Part of a small language model's weights: vocabulary 8192, a variant of Muon for these matrices.
MLP neurons of a small language model. Each row is named by its layer, matrix (up: input weights; down: output weights) and neuron, and shows model dimensions 64-191. Each number is 50 + 12 x the weight over its row's rms, rounded and kept within 0 to 99.
After each neuron's rows, "fires on" lists the tokens most often at its 100 highest values on Wikipedia text that the model never trained on.

L7.up695:46 48 42 51 47 48 60 50 48 50 61 47 53 60 50 46 70 76 40 49 58 62 43 64 63 73 29 48 48 65 59 43 41 38 37 64 52 45 40 55 40 42 49 65 48 56 82 53 47 42 58 56 60 52 35 52 42 48 51 56 59 74 64 68 70 49 60 52 47 52 34 61 68 48 57 55 60 28 57 59 81 48 45 67 33 71 37 45 54 37 44 38 49 46 51 62 50 47 68 61 27 50 40 66 41 35 36 33 42 49 48 41 63 46 64 46 60 57 35 47 60 55 49 39 63 67 54 42
L7.down695:47 45 43 65 65 62 41 89 54 60 30 54 55 33 48 34 31 61 44 33 53 79 44 60 59 52 45 71 61 54 62 66 37 42 37 70 60 51 78 45 46 32 52 60 48 55 52 59 45 40 53 53 55 62 68 53 51 40 48 67 39 42 54 36 54 72 41 48 39 47 36 68 50 70 51 45 53 66 36 31 46 49 31 56 33 31 43 64 55 54 48 53 25 24 76 47 59 51 55 57 43 34 55 73 69 51 67 64 67 66 54 40 73 39 39 51 36 79 63 66 47 40 54 42 44 48 41 87
fires on: " (", "\n", "-", " U"

L7.up1997:55 56 39 27 49 52 54 30 59 44 73 45 53 34 48 60 59 26 40 41 58 37 53 45 46 51 58 59 70 68 65 78 43 24 38 47 52 30 67 31 27 53 87 55 53 47 47 59 51 44 35 61 48 52 71 50 36 43 44 49 26 69 49 51 53 40 59 47 69 58 63 55 50 56 55 58 62 43 60 48 33 57 66 50 65 51 33 24 40 60 63 27 57 44 57 32 56 40 56 54 53 61 69 65 58 53 56 61 40 28 67 48 49 69 44 67 53 47 50 32 64 41 45 58 39 53 35 55
L7.down1997:62 66 50 49 63 52 56 49 65 49 36 65 38 46 59 54 49 41 62 43 55 56 59 56 37 51 51 35 67 52 54 54 52 33 64 59 71 60 70 34 53 48 61 54 61 48 46 41 44 43 50 80 60 47 43 49 58 27 51 42 25 66 29 38 38 59 58 52 60 45 62 69 54 37 46 56 52 41 57 50 62 66 40 29 45 48 55 37 52 76 40 47 42 48 74 40 59 69 73 45 49 49 51 60 38 60 34 37 35 39 45 68 57 52 49 45 52 43 39 44 75 74 65 67 62 57 56 55
fires on: " (", " |", ","

L7.up1498:57 63 61 43 40 46 57 65 38 54 48 48 58 47 51 55 58 43 55 45 36 27 67 38 41 54 55 54 17 55 62 49 61 53 31 73 62 54 47 48 43 48 72 61 17 53 60 54 45 39 48 51 61 44 53 45 64 42 57 71 47 64 45 49 51 42 36 49 66 37 55 55 36 56 38 47 66 49 72 53 43 50 43 42 48 60 42 50 34 25 41 23 59 37 41 57 65 62 47 34 47 60 57 54 48 52 55 43 50 39 37 49 49 31 46 62 36 40 58 32 58 54 49 28 44 58 32 47
L7.down1498:61 41 51 59 66 68 48 38 48 49 40 53 46 66 70 54 57 75 23 47 62 56 49 50 47 48 50 42 40 52 49 69 47 31 56 60 32 45 50 51 46 62 59 60 42 27 60 73 64 59 53 46 77 26 40 38 46 49 65 51 53 54 61 49 42 56 60 50 25 55 47 37 61 44 44 73 42 50 48 46 28 76 71 48 42 43 54 38 38 57 48 49 38 56 45 54 30 59 47 51 37 51 55 54 57 55 48 61 65 28 39 41 48 25 42 47 37 46 61 51 71 50 74 30 55 60 53 35
fires on: " with", ",", " in", " (", " to", " by"

L7.up2392:50 40 72 50 37 32 52 48 55 62 65 47 58 55 47 83 30 22 60 54 35 33 31 47 43 46 61 60 66 41 43 36 51 49 46 34 39 52 54 56 42 48 51 61 39 48 51 53 70 43 49 67 73 52 41 50 46 54 58 47 57 71 41 35 66 40 52 43 57 91 42 61 51 40 39 63 71 42 45 62 48 62 31 54 62 49 39 34 89 51 56 39 72 47 55 33 45 50 47 74 44 39 58 51 63 68 53 64 46 42 76 32 55 61 69 47 49 42 50 34 44 62 30 68 47 52 42 52
L7.down2392:31 47 63 43 64 51 51 35 62 54 67 43 31 38 30 63 50 55 57 65 44 47 43 65 71 48 45 29 48 37 60 58 41 70 53 55 46 11 43 31 58 45 44 44 51 57 52 51 52 66 53 85 36 49 52 71 43 32 54 62 54 38 60 60 40 57 53 43 59 62 33 49 29 55 55 61 34 42 52 47 49 64 60 75 63 49 57 42 45 44 50 54 72 38 31 37 71 72 56 58 56 45 57 57 43 50 58 33 45 54 36 64 54 51 70 44 29 52 56 67 41 69 57 36 42 33 54 40
fires on: ":", "-", " (", "vi", "po"

L7.up5:38 67 56 43 59 37 67 74 74 43 71 43 57 53 41 66 61 52 57 45 47 63 65 62 47 49 54 41 58 38 41 33 60 37 35 59 47 34 50 60 28 58 51 31 44 34 45 49 46 66 60 55 62 57 69 56 36 43 39 66 39 45 61 63 58 45 31 44 28 51 54 39 51 61 52 56 17 49 77 58 38 78 61 45 70 55 64 58 43 62 56 15 46 46 69 53 47 56 34 59 51 57 38 31 60 54 36 50 63 38 48 37 66 53 56 38 58 54 41 47 40 53 44 41 35 34 33 60
L7.down5:34 48 52 69 57 42 33 55 41 46 38 50 27 46 38 21 58 42 72 42 57 57 47 47 49 65 38 45 63 62 35 55 45 34 50 32 48 22 48 42 44 36 36 41 52 58 61 58 55 14 30 49 64 42 50 51 65 62 51 58 40 61 61 58 72 31 43 49 66 47 31 49 53 56 52 47 56 47 34 51 60 55 65 61 53 85 30 58 50 56 47 44 40 42 23 34 63 67 49 66 64 54 38 69 36 25 53 65 49 51 43 23 71 50 40 44 31 41 55 38 50 40 62 29 59 60 71 57
fires on: " (", "\n "

L7.up1630:72 40 47 42 34 52 68 43 42 63 37 51 23 52 48 79 39 44 66 42 40 43 67 67 60 66 60 37 57 36 44 73 60 65 40 43 40 50 56 59 58 61 73 42 38 58 43 58 54 50 65 41 31 46 41 46 54 45 33 27 65 54 57 41 54 58 63 48 53 43 37 63 57 50 40 76 36 40 42 61 75 36 45 56 61 61 42 70 51 54 52 31 40 56 32 61 53 65 48 38 52 46 30 47 49 58 35 56 51 53 61 44 34 48 42 41 55 66 41 42 56 46 41 42 48 48 40 42
L7.down1630:46 45 38 63 59 54 21 58 54 55 34 78 50 59 27 40 60 62 53 60 50 39 52 47 26 64 47 67 56 44 56 43 47 37 43 50 40 47 55 47 29 38 34 53 60 60 65 53 31 39 49 59 70 47 48 60 45 51 49 49 63 44 52 38 35 51 53 43 27 39 34 58 46 45 47 48 71 55 70 62 39 69 60 69 72 38 56 44 51 52 46 55 54 54 52 61 32 31 67 50 43 39 47 57 79 74 64 63 56 47 29 36 55 51 39 43 50 38 54 57 66 43 51 42 68 53 56 48
fires on: ",", " and", " rather", " to", ")", " but"

L7.up1005:67 47 37 34 55 26 64 37 35 52 58 51 77 48 43 44 59 69 43 49 75 62 57 45 38 44 32 67 46 47 58 56 41 48 54 47 42 36 47 44 55 50 49 57 68 38 48 58 53 51 61 36 37 39 48 38 38 44 76 60 45 60 49 44 25 71 50 58 48 55 56 53 44 40 46 47 49 44 69 64 36 42 27 59 54 40 53 49 47 49 45 63 52 48 62 37 50 51 58 46 36 47 45 44 50 40 47 58 36 52 32 50 21 59 61 45 53 30 52 52 44 36 32 57 43 61 43 68
L7.down1005:37 48 10 45 47 61 40 80 46 61 37 49 68 67 09 51 66 34 49 36 52 57 57 38 66 36 51 41 58 59 45 61 73 44 62 25 52 48 64 59 83 41 45 71 33 46 61 36 76 50 61 59 53 39 64 46 44 51 47 46 45 56 43 73 43 52 51 61 45 46 43 36 51 29 40 38 31 44 60 48 67 65 58 29 49 52 32 49 60 64 61 44 51 32 44 19 59 35 51 50 44 39 62 60 60 42 58 57 45 47 52 49 75 42 31 43 30 18 51 67 59 68 55 30 53 46 76 53
fires on: ".", "\n", "\n\n", ";", " was"

L7.up31:53 46 43 34 44 39 39 44 48 42 51 39 74 40 39 55 41 34 42 74 37 60 37 50 56 70 66 30 52 48 33 29 35 42 53 57 64 45 59 43 38 45 36 48 27 67 39 52 71 54 56 29 29 51 50 44 59 58 58 55 59 49 32 65 41 39 49 47 27 53 35 57 47 49 58 53 32 61 55 49 44 75 31 30 42 60 41 42 62 40 61 56 88 43 23 49 41 54 54 34 50 51 39 46 57 36 57 61 45 69 46 37 41 75 38 39 44 68 57 54 37 46 51 64 57 44 52 66
L7.down31:66 69 52 53 48 46 38 64 36 40 61 46 44 34 55 44 49 48 51 56 52 44 44 51 51 45 59 52 36 64 67 30 71 46 54 36 48 45 59 50 63 31 55 40 33 50 72 48 55 37 42 48 46 56 27 69 56 28 68 56 35 63 52 43 48 25 39 61 49 28 30 57 28 50 28 58 42 52 43 40 26 54 69 56 61 61 20 50 59 55 64 29 56 32 63 62 38 54 72 55 50 50 52 67 42 52 41 56 59 40 38 37 61 30 39 38 31 68 48 68 57 49 41 57 48 68 55 53
fires on: " to", " could", " and", " |", " can", ","

L7.up2201:48 60 45 54 32 29 44 53 36 38 38 44 62 47 42 61 33 45 42 60 46 28 54 40 54 75 71 63 49 41 53 46 51 35 35 36 54 50 64 53 54 43 41 41 45 53 39 57 70 29 38 34 55 55 88 30 41 60 65 73 59 61 42 31 60 42 36 68 41 56 37 43 44 54 63 47 46 35 93 39 37 45 59 23 58 38 49 51 42 39 51 31 52 47 56 39 57 54 63 63 46 41 52 41 55 53 72 24 35 64 51 53 50 67 65 25 54 34 62 39 37 14 51 52 64 54 36 62
L7.down2201:63 62 46 45 51 46 52 48 53 43 31 52 46 52 41 51 60 58 41 61 53 48 38 72 68 41 37 47 44 33 45 29 25 52 37 64 28 49 44 57 63 65 61 51 50 61 49 60 70 73 39 45 68 47 47 39 54 45 94 34 48 34 62 46 53 36 70 66 23 60 65 35 41 44 61 63 39 75 63 38 60 41 50 49 63 60 68 56 58 42 36 68 63 48 47 71 32 49 41 64 39 63 71 40 58 58 67 17 59 52 57 48 58 62 38 64 49 62 59 57 52 50 52 55 65 33 52 43
fires on: ".", " was", " is", ",", "-", " ("

L7.up1217:34 42 50 52 62 46 56 59 31 63 35 49 44 42 43 69 64 49 52 51 22 57 44 61 29 53 60 70 26 51 50 39 57 51 66 55 66 38 65 55 60 47 32 37 65 57 56 80 39 61 39 51 53 43 63 51 43 35 52 47 49 38 65 47 48 60 49 77 56 37 37 36 52 50 63 53 35 56 46 59 55 48 62 46 20 52 45 59 41 53 55 58 68 43 51 40 33 33 53 55 57 47 26 36 53 51 13 62 49 60 53 48 74 62 69 40 57 64 63 47 48 56 29 54 57 48 44 63
L7.down1217:32 46 45 56 39 54 51 53 66 38 49 48 54 64 64 35 37 52 30 21 45 62 69 38 61 73 39 61 31 53 50 78 57 28 66 50 55 67 53 71 37 48 75 43 39 47 63 59 64 75 41 53 54 58 43 45 43 57 54 25 63 36 72 53 33 36 25 56 23 36 57 44 33 56 42 41 41 48 42 34 20 29 55 58 49 50 33 47 37 33 56 60 35 41 50 54 67 54 58 52 43 49 65 51 49 50 34 59 28 55 50 52 50 31 33 46 45 48 53 62 61 59 32 47 54 57 40 39
fires on: " l", " (", " d", " pl"

L7.up2380:43 19 62 48 51 76 42 52 53 59 52 49 49 30 44 45 60 61 51 54 57 19 50 51 42 46 48 48 34 42 40 47 27 51 53 38 37 63 52 49 63 41 43 39 46 72 52 52 57 46 61 63 49 57 63 39 36 34 52 42 39 45 48 59 44 47 64 54 48 81 55 42 50 51 52 44 50 43 46 55 66 44 22 60 59 50 68 73 51 55 66 43 58 53 48 30 36 65 48 46 31 51 36 52 76 43 56 32 36 56 54 57 57 59 42 58 42 59 52 35 59 54 60 54 73 46 62 37
L7.down2380:51 48 17 44 43 53 75 41 52 42 52 45 35 48 57 58 51 46 62 39 50 65 56 62 53 52 31 38 48 43 56 54 48 21 67 62 24 39 58 48 48 40 56 59 50 50 44 38 40 60 38 51 61 80 66 57 54 69 50 48 65 68 28 67 58 47 48 42 59 36 36 29 77 52 14 34 40 46 71 58 56 54 63 67 53 35 53 41 66 44 34 63 56 37 46 63 47 73 51 37 48 36 28 47 51 60 51 63 36 45 74 42 30 53 59 58 50 23 44 58 59 56 62 59 52 68 46 99
fires on: " |", "s", ":", ",", "|"

L7.up1319:61 52 55 39 56 27 69 36 58 54 61 65 58 47 33 50 45 58 50 55 61 54 51 57 50 35 28 32 41 50 52 47 60 49 34 47 62 41 62 37 35 56 70 39 50 54 49 46 31 72 42 50 26 49 61 46 30 58 39 33 65 75 67 50 51 29 37 71 44 66 50 46 83 49 46 35 48 58 69 55 55 42 35 32 19 52 42 46 40 38 40 31 64 66 50 43 25 11 56 53 43 49 66 48 33 40 43 47 48 46 47 48 26 37 70 48 72 57 44 53 67 59 59 43 41 42 37 39
L7.down1319:55 54 62 31 62 49 44 76 53 52 29 52 62 62 45 40 36 55 66 38 70 60 54 60 40 69 38 54 55 51 47 52 39 26 57 56 36 43 50 50 54 42 62 64 40 47 49 63 54 29 60 60 52 57 36 48 39 57 40 52 11 58 45 48 74 26 72 37 46 69 49 45 23 34 48 45 32 53 65 45 60 54 60 26 57 57 21 33 36 32 35 58 62 50 44 36 51 35 57 55 70 32 49 34 55 36 55 68 52 38 57 57 51 55 52 51 42 36 31 47 57 53 62 54 48 38 69 51
fires on: "\n", " (", " at"

L7.up1206:56 48 37 51 15 56 44 48 38 59 39 33 49 44 62 39 38 48 44 48 50 66 50 62 61 69 69 46 30 67 51 65 54 41 58 51 51 39 36 41 53 42 70 56 50 55 38 52 44 51 57 45 87 84 44 39 62 28 41 62 54 51 51 40 49 49 57 43 61 55 74 62 52 24 29 67 58 60 48 56 48 56 59 51 68 65 46 57 70 48 40 39 55 48 70 24 43 49 77 66 61 50 48 32 64 55 46 39 51 48 43 53 45 61 60 40 58 44 64 58 23 56 62 41 47 60 39 38
L7.down1206:69 45 53 65 43 40 37 47 50 73 42 41 56 78 46 38 44 57 36 55 48 50 57 49 41 53 63 43 50 66 53 49 51 34 61 62 59 59 55 22 60 31 46 43 48 62 56 51 69 65 38 57 29 37 45 35 42 57 46 47 67 49 62 43 41 53 49 60 47 45 55 79 47 55 35 46 57 44 46 43 52 67 55 68 56 46 52 55 50 49 41 48 29 37 60 38 51 56 68 50 65 24 52 43 63 64 47 62 64 42 42 36 43 50 48 71 72 60 43 57 47 54 64 41 77 35 26 58
fires on: "z", " Os", "s", " Yas", " Oz", "os"

L7.up1664:55 36 59 68 20 12 65 57 51 41 57 32 66 60 62 59 66 76 57 58 39 59 62 63 37 44 46 40 52 44 35 45 40 62 51 51 61 37 35 54 46 48 40 58 57 36 55 26 56 66 69 25 50 42 63 41 44 33 45 32 81 49 25 45 54 79 58 54 63 53 50 54 50 61 56 64 46 57 52 53 26 59 22 55 42 42 47 62 50 20 63 54 55 40 58 49 47 50 67 55 62 37 53 43 54 53 50 53 35 33 48 63 56 64 46 44 48 37 53 51 52 66 51 48 56 38 36 46
L7.down1664:44 67 56 32 36 58 62 39 44 50 45 41 56 22 37 54 61 29 58 56 43 56 63 63 43 64 43 24 45 52 57 43 64 53 64 47 58 63 58 68 37 57 49 47 36 33 68 54 65 26 51 43 42 45 54 50 52 47 53 48 32 53 46 59 49 52 71 44 38 41 70 59 50 43 51 50 61 61 74 70 54 30 36 53 48 32 54 80 65 38 35 61 33 34 67 55 59 39 55 35 65 46 51 43 37 54 56 64 65 60 73 41 47 71 66 52 72 63 37 75 33 55 61 62 49 51 38 44
fires on: " in", " the", "ne", "uc"

L7.up713:38 41 77 59 43 52 43 50 45 31 42 72 48 57 45 43 49 39 46 56 34 64 50 33 18 75 51 53 19 63 40 44 61 59 51 60 47 35 39 46 58 51 38 48 40 28 35 47 57 53 45 36 56 54 59 46 56 37 51 71 91 60 49 63 39 71 46 54 52 55 36 49 49 51 79 58 45 46 35 41 42 53 27 38 47 65 49 54 72 42 68 44 66 49 66 59 53 46 32 46 47 47 60 50 57 54 48 54 38 65 48 57 38 47 66 59 52 46 74 47 52 63 54 55 68 56 37 44
L7.down713:47 36 50 41 43 42 52 77 43 41 58 42 61 44 64 38 37 52 33 63 47 66 46 50 30 40 65 51 23 51 65 51 61 51 36 53 53 67 59 47 36 34 46 46 55 54 54 48 44 28 52 43 44 47 79 49 40 44 44 44 52 45 55 48 32 41 48 66 43 34 57 48 65 46 28 29 69 38 54 36 58 57 50 36 69 46 69 47 69 30 54 70 65 36 45 53 64 68 46 32 44 50 46 52 54 51 44 56 38 43 69 68 41 34 41 44 62 54 52 51 54 37 46 64 51 39 43 53
fires on: " the", " as", " health"

L7.up2059:51 69 58 61 67 55 23 48 53 47 60 62 45 36 55 54 45 61 49 51 53 63 67 56 47 39 57 46 40 40 48 39 52 40 37 42 49 43 44 50 46 44 44 29 57 56 69 37 38 46 21 49 68 46 62 55 52 42 40 54 50 70 52 40 36 69 62 41 49 55 47 35 62 45 56 58 64 42 63 38 51 34 36 34 43 56 53 32 67 26 58 62 61 50 29 58 61 31 31 65 36 54 49 46 28 49 45 62 57 59 58 33 54 75 57 44 48 61 53 63 64 61 47 61 57 79 24 39
L7.down2059:41 58 50 59 65 53 49 72 48 52 71 43 49 50 28 50 45 37 55 39 52 62 54 56 41 41 49 72 35 45 64 55 61 33 39 48 44 36 61 56 42 50 45 52 44 33 41 51 50 66 51 39 67 66 72 51 41 46 58 39 34 65 57 53 53 54 66 44 44 32 44 68 41 64 73 56 63 21 33 47 28 75 50 46 45 58 51 41 50 58 70 48 36 23 47 56 38 59 48 21 34 49 45 37 41 38 39 63 38 53 68 32 37 59 54 39 50 36 51 39 34 57 44 49 51 46 42 53
fires on: " in", " of", " on", " joined", " (", " the"

L7.up843:27 45 46 52 61 39 71 54 57 41 54 35 58 58 44 62 54 45 60 52 69 62 67 48 33 40 29 70 29 67 44 54 50 53 39 62 46 53 49 44 38 40 53 71 36 57 47 49 65 39 51 63 50 44 60 57 50 63 35 66 77 36 46 28 33 46 63 38 59 54 59 59 52 44 50 69 81 65 33 59 54 38 58 34 49 58 58 33 48 69 48 34 73 39 80 66 48 49 52 36 40 39 26 38 69 55 61 68 41 58 57 69 54 69 53 52 57 63 69 48 48 70 56 48 55 52 61 47
L7.down843:42 57 68 59 56 67 29 63 40 09 47 38 48 56 46 62 45 44 50 62 38 53 54 52 60 30 56 48 60 41 34 26 46 45 40 39 47 44 51 66 39 66 45 51 63 53 47 74 48 45 36 40 27 36 23 39 54 63 30 60 39 70 67 51 58 53 45 64 46 40 36 44 59 53 28 47 49 50 62 37 32 47 43 20 48 64 39 65 47 49 36 52 16 41 44 34 46 46 57 56 60 40 46 37 31 48 50 53 57 45 54 50 49 47 38 47 54 55 53 78 45 59 34 57 23 64 44 60
fires on: " and", ";", ",", " |", "|", " to"

L7.up1636:23 49 43 40 55 56 27 30 64 45 44 40 62 64 43 37 23 44 68 53 49 61 45 70 56 59 32 70 50 69 35 45 37 38 28 44 51 44 72 81 35 39 57 48 51 47 51 74 39 36 36 51 36 55 42 35 55 38 61 71 52 57 50 56 54 49 67 40 55 78 53 52 46 43 34 45 60 31 54 57 57 77 45 52 49 41 49 46 65 57 48 44 53 55 61 38 61 49 39 63 54 38 52 29 33 56 25 48 28 41 23 56 34 52 60 63 59 60 30 36 50 64 39 40 49 42 54 52
L7.down1636:41 49 56 47 72 49 53 53 39 30 48 51 44 59 49 31 49 35 39 32 37 58 63 50 46 59 39 39 75 32 57 30 63 37 55 61 53 49 60 57 55 50 55 56 41 61 47 52 44 48 41 54 52 27 61 56 56 45 45 29 73 44 50 88 17 61 54 43 48 23 48 43 69 29 46 43 52 44 67 36 59 46 57 50 41 48 70 55 44 47 72 56 66 65 66 56 55 45 62 33 71 33 68 80 37 38 48 51 30 61 41 81 49 49 59 24 53 52 51 59 45 53 49 46 56 54 50 56
fires on: " (", "=", " J"

L7.up1399:41 62 58 32 57 41 57 40 36 36 69 36 47 51 41 50 52 56 35 36 34 56 43 59 37 51 37 68 43 49 39 43 55 53 60 51 55 43 51 53 42 66 38 38 53 37 34 64 55 70 57 32 44 50 62 47 40 52 23 61 66 56 61 63 59 47 57 50 42 55 49 61 53 72 41 51 59 41 83 53 47 58 33 38 42 54 46 27 49 52 70 39 44 31 28 62 69 47 35 51 73 58 43 44 62 42 47 45 32 31 46 64 52 56 70 47 32 56 30 42 56 52 39 39 42 46 39 65
L7.down1399:22 67 62 66 52 73 47 50 39 33 66 27 66 36 48 67 46 43 71 59 43 60 76 50 52 55 72 53 70 69 56 33 71 50 48 44 50 45 64 51 47 54 27 38 39 39 51 55 54 52 55 68 34 43 51 37 50 40 39 57 62 35 50 42 43 51 48 61 63 51 42 45 75 42 43 28 75 55 52 45 62 39 62 41 41 53 46 59 52 63 72 27 59 49 50 41 54 40 57 36 42 52 54 49 48 44 60 57 45 65 38 60 43 55 59 33 63 41 39 50 51 48 50 57 47 67 45 56
fires on: " was", ",", " =", " as", "m"

L7.up913:45 60 50 76 66 48 32 33 40 60 39 46 51 68 19 50 49 43 51 57 79 43 44 48 57 51 59 24 42 46 57 69 60 34 67 68 71 43 60 57 41 40 63 47 36 39 38 53 54 69 53 33 81 46 38 57 73 51 52 39 50 49 41 51 60 69 36 33 29 38 40 64 43 38 43 47 30 42 45 61 59 45 40 47 46 53 46 42 68 59 42 68 31 56 49 41 42 54 64 50 66 34 41 30 50 19 47 58 62 29 38 68 61 50 51 34 52 61 48 45 47 55 68 55 46 40 43 55
L7.down913:37 39 44 64 66 33 56 32 66 74 50 57 67 49 35 53 50 34 58 50 52 61 42 56 68 58 53 51 50 63 40 47 47 43 50 46 68 50 62 44 36 65 47 52 41 27 37 58 32 62 60 68 55 44 37 28 63 57 72 59 40 30 65 41 40 58 25 65 37 62 43 61 38 48 50 58 47 40 38 39 60 52 50 46 51 45 30 50 40 54 46 40 47 54 46 81 53 54 57 65 58 69 49 48 56 31 53 41 51 40 34 57 72 48 61 53 43 46 64 43 43 61 42 56 50 52 49 59
fires on: ",", " a", " and", ":", " (", " •"

L7.up1859:53 29 40 34 28 70 38 40 46 45 57 71 67 35 45 57 54 61 50 53 38 25 46 45 40 64 54 55 44 53 43 49 61 40 66 47 60 38 47 48 53 55 41 36 53 41 48 48 58 49 31 43 54 50 50 52 39 33 46 54 39 42 53 53 52 38 52 53 45 73 54 41 59 67 37 57 51 38 68 39 74 57 40 45 38 31 50 40 47 62 56 28 55 51 37 32 55 46 63 51 30 57 65 41 47 47 60 38 34 51 56 44 49 50 43 74 49 57 63 59 46 70 47 18 62 47 35 63
L7.down1859:45 49 50 40 54 61 48 60 42 18 56 54 43 37 60 53 43 47 48 40 57 40 67 64 39 66 56 44 43 50 35 61 60 54 63 49 39 63 40 49 43 57 51 45 31 39 51 77 68 57 45 48 58 36 59 55 42 63 48 48 48 54 31 49 42 59 62 27 55 62 64 20 52 50 43 68 24 47 62 36 54 95 32 55 44 27 33 33 62 61 28 57 49 43 47 47 53 77 52 50 51 48 44 60 27 35 58 36 28 66 54 41 36 36 58 83 58 38 37 55 59 22 44 51 56 43 62 51
fires on: " |", ",", "."

L7.up1274:57 50 36 66 52 46 60 13 47 25 38 50 41 55 51 40 51 37 40 79 68 70 51 55 45 74 37 52 63 35 63 52 63 51 65 67 61 54 52 78 41 55 68 24 42 57 47 58 62 56 51 32 41 37 44 82 39 48 53 56 48 68 41 52 57 52 48 22 56 64 48 35 34 32 69 61 57 39 53 41 44 72 30 43 44 40 53 44 42 25 50 47 58 57 41 54 35 30 49 60 60 34 28 43 59 30 49 42 65 68 23 60 35 65 34 62 49 50 47 43 61 58 44 82 24 68 52 51
L7.down1274:49 43 44 51 29 31 45 51 46 38 31 54 69 42 60 45 45 53 41 52 71 41 57 60 32 49 58 51 31 66 35 29 50 38 50 62 51 50 62 52 56 41 49 63 57 41 59 51 43 56 73 50 35 44 42 36 68 38 47 48 38 56 47 56 13 50 31 52 58 38 54 68 44 48 75 52 23 45 28 46 51 60 58 48 51 33 59 29 57 65 57 47 57 62 67 60 48 63 55 46 49 64 49 78 58 63 63 46 40 62 61 32 56 57 68 40 56 25 66 61 67 40 57 58 49 38 48 63
fires on: ",", " and", " or", "s"

L7.up1031:62 39 44 61 45 58 46 75 39 39 40 50 66 56 50 47 50 44 71 58 62 39 65 61 43 41 42 49 44 62 45 59 51 35 54 62 22 50 66 44 39 58 41 74 48 61 57 74 61 44 38 55 42 54 63 49 59 48 55 28 39 56 45 80 32 44 47 52 55 56 44 34 51 44 26 55 44 46 54 52 46 54 59 61 46 51 52 41 43 75 69 33 48 51 57 42 67 65 44 50 31 79 50 37 44 59 56 51 57 31 68 57 53 39 35 52 71 49 68 65 28 48 42 53 53 32 54 42
L7.down1031:52 53 34 55 45 67 54 57 36 44 49 49 46 63 56 44 67 33 72 51 35 48 59 43 50 53 38 45 64 26 58 62 57 55 65 60 69 65 46 38 55 63 42 68 42 36 58 66 48 47 52 38 61 62 49 56 55 63 62 60 52 58 47 36 55 66 56 36 70 59 52 39 53 55 34 61 56 48 59 63 29 70 30 53 52 36 52 60 55 46 61 42 33 53 33 30 58 44 69 46 46 55 31 33 54 26 54 51 39 55 42 45 61 23 54 47 68 43 40 40 61 54 50 47 42 55 47 57
fires on: " and", ",", ".", " with"

L7.up1775:56 53 47 53 48 40 36 42 53 46 45 46 22 60 47 51 66 22 33 59 53 37 54 39 68 56 40 51 42 43 51 45 65 61 48 45 43 39 28 54 55 81 72 56 48 62 55 57 60 54 56 33 27 36 53 48 49 43 54 65 65 45 42 43 62 56 50 34 72 47 32 51 48 70 64 58 58 60 60 38 50 56 56 34 38 52 45 50 47 65 51 38 42 62 53 49 50 30 38 47 29 50 52 46 48 51 75 43 50 56 48 52 50 39 56 63 44 59 51 73 37 50 64 43 41 56 47 39
L7.down1775:75 69 44 59 75 69 50 66 52 51 57 49 53 57 51 55 73 61 45 52 36 47 30 76 20 62 24 53 54 59 48 46 51 40 62 27 46 63 59 43 49 55 33 46 42 49 52 58 51 55 37 60 55 45 63 60 60 47 62 42 41 56 42 54 51 54 43 58 32 71 53 62 59 36 30 62 49 61 58 51 62 57 69 53 34 35 54 47 46 71 52 61 36 57 56 46 50 48 66 52 52 49 63 32 52 36 48 46 62 36 33 57 47 42 40 35 51 31 65 46 53 45 46 50 53 56 58 75
fires on: " in", " (", " to", "in"

L7.up949:57 57 54 51 27 39 60 40 56 48 30 35 39 60 54 56 36 62 53 42 67 55 61 72 39 67 57 69 43 50 46 39 47 36 51 49 57 40 59 64 45 52 57 54 53 62 62 56 13 60 61 35 54 43 58 54 42 58 57 37 79 39 52 37 62 68 42 45 49 67 42 53 53 29 51 55 39 44 56 45 72 39 49 53 67 47 37 43 67 54 60 63 59 65 62 44 51 60 70 38 39 67 51 54 32 47 57 42 54 57 66 44 42 77 31 40 44 46 54 49 46 38 33 42 43 77 44 72
L7.down949:41 48 36 73 47 54 52 54 76 37 43 49 28 63 36 20 38 66 43 33 60 53 56 49 53 54 50 72 51 50 33 47 52 38 36 56 50 59 58 46 38 43 47 50 50 66 37 39 56 34 55 75 44 50 37 53 46 76 51 50 55 68 45 45 56 46 39 64 64 38 35 47 51 60 46 61 52 38 52 76 23 44 47 37 46 71 58 74 42 42 36 45 31 48 52 43 63 48 61 57 65 52 51 60 46 57 57 78 38 56 50 47 61 43 47 48 41 48 58 24 31 47 39 61 29 63 23 50
fires on: "\n", " (", " |"